config = dict(
    attn_scale=0.125,
    parallel_block=False,
    optimizer='adam_variant',
    weight_decay=0.33,
    lr_head=0.00487,
    dataset='wikipedia_en',
)
MLP neurons of a small language model. Each row is named by its layer, matrix (gate and up: input weights; down: output weights) and neuron, and shows model dimensions 0-95. Each number is 500 + 25 x the weight over its row's rms, rounded and kept within 0 to 999. Numbers have three digits each. A neuron's up and down rows have the sign that makes its largest values positive.
A block is one neuron, or neurons of one layer that tend to fire together. Before each block is what it responds to, as a language model described it from the Wikipedia text at the highest values.

Description: Second fragments of ordinary English words split after a short first piece, strongest on "ree" in th-ree, also l-oc-ated, maj-or, l-ess-on, l-ater.
L3.gate50:395464482487483495503510463481479481491487513521531525516549501525502511491473513470527488525500490471496482474477544515503529523496483516515509481487515539471543499529528479475468516489535529531516545490517469499527529508480460500473534496529527504504548536433510483489528487490509455492
L3.up50:458478531509469503480551492474506506509505514495524537524562455493507456516496522498475492518486512511518480500538480531482526492508466499531453496475500498484543496473514505504477485489562553477539492523471536482546516535499538483502504480507463494499492523464468507493503503478504502476
L3.down50:466451481508504449485501477526489496501485517522471481521443498494463577502513522506498552512521514479496473522507508484508535501503445531415520515533532504475498475475523492535468513539492554501481502482531466532495475500478490533514529515478494488526549512513496477458519510505485473502
L3.gate242:467546494490492463536502481465554536498487450491484507515516534549521476520508476487499483471506490475520450493519515486466498515530514518491456528480482531525514497525471509503475523538504505484563506502505514520541482476470476512506475507519491533528547489500475503517475500493533476489
L3.up242:525465550481521507544547476494488455510497497484528501490542508465521482529510504480479498507497533503488525538449484501508527498477507485511515486492485488470523515468515509460507540497491526511480494488526549466506554490507519498518545438522498472507514516515505550472496474482497462490
L3.down242:483502433505507512491494531499510509510473503522490458518495467505467491491520508533522507510511453464495463463533508493524503485477505510478477517516487517510544480498466537517524522525514490465479473520525537495457524531487490477511511498523491484507454475518524502533542458495509480444
L3.gate250:496505522539477500500459496466533499511581523484496544462503452502525481479481532506535511507527470521480450493536515503507498460491480494524478506537503501527474521520477489455479510552528541556498479527550533472520501444568472483483494506481476531479512502496465495506508484489495487482
L3.up250:438508506480438473471486516504539507511539514491486474500503473511451481492477565489496525503514482520525456513525468523501454480493474467497477521522491490495481523509489480509466487523555535558492548507500537514520515474526488500520503509487507517496509474484487487497534509477509509475
L3.down250:468500523523526493522505471498506501498467493484496518497515480497516476558484466540479525517487521514529481499489494512504498491521461449506476475495520510467465473452469473505499536502479482559488499542499520502482490524526461512496512486463528485533430494545520474562498530489503472498
L3.gate294:480477503498534527545519537516473500499513475491496459505463492488509491534514453503511506493531527504488526541464465472468533452485518489525473446544487495463485487490486468514545466520512491512490501488514480491517479492493501517520478459467481491490499473517498482479511458501500529505
L3.up294:516499540510517497533478532481477471507500484520489545483438503478509447529492520520455526504515501457511468518488499476537526508470504515476477525516474520528492507480509494486503493552497499479460540491479521543513484486480492481482499515481501490553480528508457489505528527556479489477
L3.down294:539485504511552508496460524513493486458447524484510465530510466497514518515532443517524543442455500470522510553485483513480491483513508477440495475508514490519533489504527461549512500482517480518524530531500477480479486515492511477526540458480496591494474508538499504507487488521507547473

Description: Word-internal pieces like al or el completing a word split after a short prefix, strongest for qu-al-ify, also dev-el-op, tot-al, mediev-al.
L2.gate112:438489508486520522527548541466474545527529520490508543483528521474509486538476470522481463516478488496515509484499548497508523503491494453523532501478532477489486525508514492529521512481486501521507472487535505518500485508532458527507526502484441450501535533519491506468527526515496495445
L2.up112:567477501557552518516500543477481490488487507470551511470517501486459431534524484470534476505511491539497486466486508485490539508493527488519469487504427481535486524507508485483502479527486503468495477500518513518498514540495504498502517548506435461502479545511517506462458503461476487493
L2.down112:499507494488530486518467496529506507462462490474478524482569521499478497497542508498521505510506495517508537507514484526533510462552534522483518516491584518517488474499511495503529489489511462494495527501495487511480509460462484466555520472519534508454477500467478500541489524523550544518
L2.gate219:483526508505531529487476510462486507492508504495526525509510510493495500539498510490496521509481456515482457497497561513504468488506534477479502477498521489470504528491533511479542458497498491496511530503475476555485465448502465454436488492548507486498512491477510497477513480505495487501
L2.up219:529503523480460498518530519483505531504496458509481486470542488519515500508492542502453544472480498451478485453531511508514492511527503500463496502479502489525510472480505504515507467507475495521524501461477474499487460489495501486476445498503506486538464498477468460535547536545505490486
L2.down219:474501474460525527502531431490472526502489499508513497458486457521516489478528550495507489478480508466521467511524494537481498529497487511459513531464535479501485534468464516505468501508495487483522474528509513550501481509529560498468493432518516535471494537488530471507469513513460526520
L2.gate417:478517505482525504494506536498534555503550494515541485525462523511470507446516491510522467538523525457483491518521504530500495492499516458513499530505505510547487531555486523489526468535453478510531464495453492491481515536543489487519508474500524464508497520535490528532486513482487491503
L2.up417:477513504504496493515528461476527497472515485532484515480541518521472481472491511512542474522560507501517497501529529500485532527470505496496514509510481499513498503481505508513539483486536493462502487493496481508497458507487502478512480510472517478485549477486480517492437516483533536465
L2.down417:518487503534501532512470533524440490500484478462485505506520487494544501534482466512509504480499525518506475523496458504485525445501490508499516501508501522502534469497515498515534494536514484513516460499472508532555499499503513462449512457461497514511514506504501476491561521498540499513
L2.gate487:489468488499539518494510507469512516493475542513513513470512509468521527511524446482549472495509505538493518507511524516480500524519469490490473514494484510533509513493488495534521481430511525544529524482460466526534469487472476492477490483498475465450520527489528469486519549484488509506
L2.up487:492468462583529511482519523511476484453481515492478465497455491477514469491508491522514448521520496550458445520471534532522494492509512528490466522499503502491492517491483477473517503476490507503509500513470495517470459526544496513450483465510466526479481534486516494454488492495513511519
L2.down487:499503554476488451468479496504516532492502478473475520520526496539492518511506521486488526492550476530528517483558490518493449512493510513503502472491524531525494536498472510523484498512506499488564520509470541466505501503500516487500510511466502510548470492520485504511457475528487518512

Description: Second word piece right after a split-off first consonant piece like p, P, f, t, app, as in P-ro-fessional, f-our, p-res-ervation, app-oin-ted.
L5.gate366:540534543524489464547514533521497479525499534495515500521542508471535490534487498463507526505509473538471523519539504569498478475486532503498491489490511500471454527504521500491460530500473455493533479550535484485577513505496500499469539503532476507551501503477511496488516474500502513516
L5.up366:514466475540526477472457493482511463541478494494509533509566458488524530512528550483501476466498485521508476515478473487493509532515494485464514520470436469522494531505520463511435487526491528491502511507568517534487530494514483523495569513460494482553508498533489505493471463468497470509
L5.down366:481509514505526488517492520528479484500506458484476504518525505495528492535505496486515496538504544493499527539494509540525504501471501464490528477471552520457503565485483534519510487521510486529496499507476499510536509472483471460502514468489475486496550530511503539515500488481517496508

Description: Completions of number or quantifier words like one, three, two, four, most, and the became in became, often split across tokens (th|ree, t|wo, m|ost, bec|ame).
L2.gate14:519532505473497476533473544520506527509484520517467499498534473500493483538519508501502461495496492543506472521486487532513487523500524453506496473486535529517518477508484511524474488481468468452551474475493490531504453455486472507494516516506548490551470505506482513511491508472541470492
L2.up14:509466537455459483498444544512493483468541496485491491501515502529496480532530520512510485510510509515482503487558418519489501538507492490554518501503501494503538462485483473559490448459485474470492481524440488481527492485449515535534498523486508452519482463494441491527516481448478494506
L2.down14:472516521468460512471509546475545492447483471474526497523531454485497499546498508497500499522459469507530519511522461513480489527468526470501517490488494452493511505500523465503483493480467503455469473543453526522465495483557478502508515504466459459476492465491466542503480471468495498500
L2.gate273:509476520480526521508470530478509498565482480488507479491526474511489454554520571470473505482471477478500496490481481489468459510481506515509506535530542507547516465504516529537502482528511486472508513486517496519544485508505523527513495501480533471507536493476529502491532465500486471486
L2.up273:489490521450478468514480505520489526489536519538551506552483477495505509504523545481506510471512544504466521479531463502482523544506483451473516506509521450518471467526474500487480514504507498522453499506521562509512543517550548551561536513497474475501500534510478487494485478453487496476
L2.down273:477492499530487505473512538482534529463479481509528518528517492548514500498505498506483481486505496531548479502505471542512503493489522460486522508470507474497498510502516454455493527513518504501522516554478530531520516473495448484488482518483482490464482512543486545538538425494481454507
L2.gate328:523498538462508477515469520444487474499469506534533538537528503488469508501501512495559490524523503519507508510532473468465492500485536466500525475482499442513473521488465492497512502507500506529539498486493481519543487539514482508511542480536496484483529522483495511497518455462473472509
L2.up328:470458508436528513532521559468523462555437520485471503504535520481477534536486498491516473518477489484513494473492499517479478492438515550507522524464519521471528507526492493498535498515527525493504505483536514515519513475451493496494507503459515501470579546498461527525488474477500486484
L2.down328:532488496541473476496509517486483519481457505491479488568519492505513516514464506502458445521520507553517492500505440477488523499490501505495533500473504509483519521463534507486501493507509525497553506507492505517538510517520484490481476493500435492493513478512491491530528492486484488484
L2.gate437:505526481507489498507487518487496561483493489499492522521504491488509520489502498470468499484470463506467482509463473461444484492487492443511522523515517534537482492532500492451509488518507510505533494480441527469505494483492510492506546496505508478512509544503491537524453501472495496486
L2.up437:522529458502501518518506510494515568499510485494507495527492483486529481535478511471504462490460538506503540523510463496473519480506514506486515530515500520511489462456512490457538485506449495493529510493465526473518463511467515513505522519497525501548480493511488514485505509490475440541
L2.down437:515523510469479489507480540495480458524519514485552462527513538470504509507532484504516530475508510465521486499508491488495512480483525519534505482443539490508551535490471460531477497518485499469496527473481496545517500489482488490503501458486556493496500528509482500534491517488468493532

Description: Final or middle word-piece that completes a word split mid-stem, especially after "iv"/"av"/"ak", as in Liv-er-pool, Heav-y, Civ-ic, Priv-y, knifemak-er.
L3.gate116:525489528516469505480515520515487514520493513489484471496488525471493537550519481489492532478484506477472505455519525513513550499473506500506490460506475529470505465475470513512551508462509560500543509510491542488515488500492476488500508510505519493515486501480469535484484521525474517502
L3.up116:475477502519484519506531472474490519496543524495462528487512493538498552508466484472535464531516500495500482515515529475463498476495518475507506465490482520487483516481513526490486491493555515523511504492470465504549502449500497489511529504493443469489474466478452511503537511551476514464
L3.down116:465503527522500513499491512482481555478487512481485527497536536542521514504490457485487506520483504503480506531521507549515536477499486497488530492466461515502490501473484449518499476481515515510484500500539530432493473523471511471472493497565498532519531495506496433485488532515492516501
L3.gate205:468501529493505525482510488498488535517551481479506512498524502490515529516429501525525477512500474526494490510520499484486505491520536495515506544480502464495496442482530504537509463472518528480497536471507451502529489489500454487464523500493511481478513532454525481509525472477512490484
L3.up205:478518525478519486567523486493499553509461480491548461458520528525538462542477483520493462499469483450515516508482473495479528526525491505533499505497506506502546545499514529487488517512525459469526532508503566487487501493443468479502542482510483490494516499552528526500533521518542498538
L3.down205:465472499511510539503499531512430521564515486483494461490455490480508531507472481498503432535492483487499535472513487487501492537472457547521538506499458479518491496507498514561495507521478519450486501480486494485509515502499511505539525526500483491489512501446468492502515513469487504520
L3.gate308:565491500534500495533507469473508486484566517452532533494516508488489493483513473512548491523478499498468476516456513504515537474527484490496516461517504492484523542509504517503493513502521508486511483488511493504546468489466525481514491504511467522509517548496528477521504526497459500492
L3.up308:526494459571497519519495496536528452491496529486469466504518511511481524519541469502462533466498482515522496483495483497505501482489518456471419465490487514507517494516540485544526504506486519510497524495489528502505502511529463527489536466492502497513521481478493524482476503477483497485
L3.down308:515538473501520490468492450530465524517504529487435477464516504551493507538467482513507516502497492521498521497534525494505509486520503495487499515518480501473496499489487526456495533495498543517516461525486516495508527480458510516542530542465483508524444489512473483512476516506489517462
L3.gate357:485480456493483507516517490481556532477484512509551522475539480487489505471491494529543494486513484477514519515533508527531501525498477514472551535519433475509540556511521503481513483451533564518490530488485469505530457474483514480506480508518509501464499492534531488550479520508487521542
L3.up357:583476488538494502510516536509525507497493513508520499455519527517511501535497516495525477530506494563474505473488462504499506533521524489488508495469435492498488519490523485513525452506524501520499508466485497489538488491456492539473506543485445478501501464512504479458509498516532563497
L3.down357:462467525467481475516510496461513424500515500489510500483467487497516563529479521498545478501461524488484473487526455521531535479505480480501462519543549450502529506505504498521495521512510523504459494549531497483466466492466506518527499485475474509466525519487517491513499503467483479500

Description: Short word-piece tokens (often a vowel) that continue a split word, e.g. squ-ad, qu-ar-ter, Un-iversity, w-or-ld, sit-u-ated.
L5.gate442:513495502506528458494438511486493468483531473491495500477460488463495500545484514537562485518522525547508502495522532516527532518473504476517484513492534521513491483504534487503503504474500499491531501501519535562502469494530455518511483487478506484518525516521560492529544512461420506490
L5.up442:502462489482466466498538497495462507491557509482507445502485513473499521433537530461488485490473473520504466518516485527494535457502477550520499525503518514481477508483519486504472525520468485488514537503488512495528457492480523504482485484511509515511522526503511481511509483433515516471
L5.down442:493478506478453531538497469472510473470525446496465488467496497532510502553530539507479523459493516479496542532526527530467464482497453459511473481530517448482513481484482488544492497469492477527532452525505500496519497539549518498502481502479481490489480502528471503512504494508490454488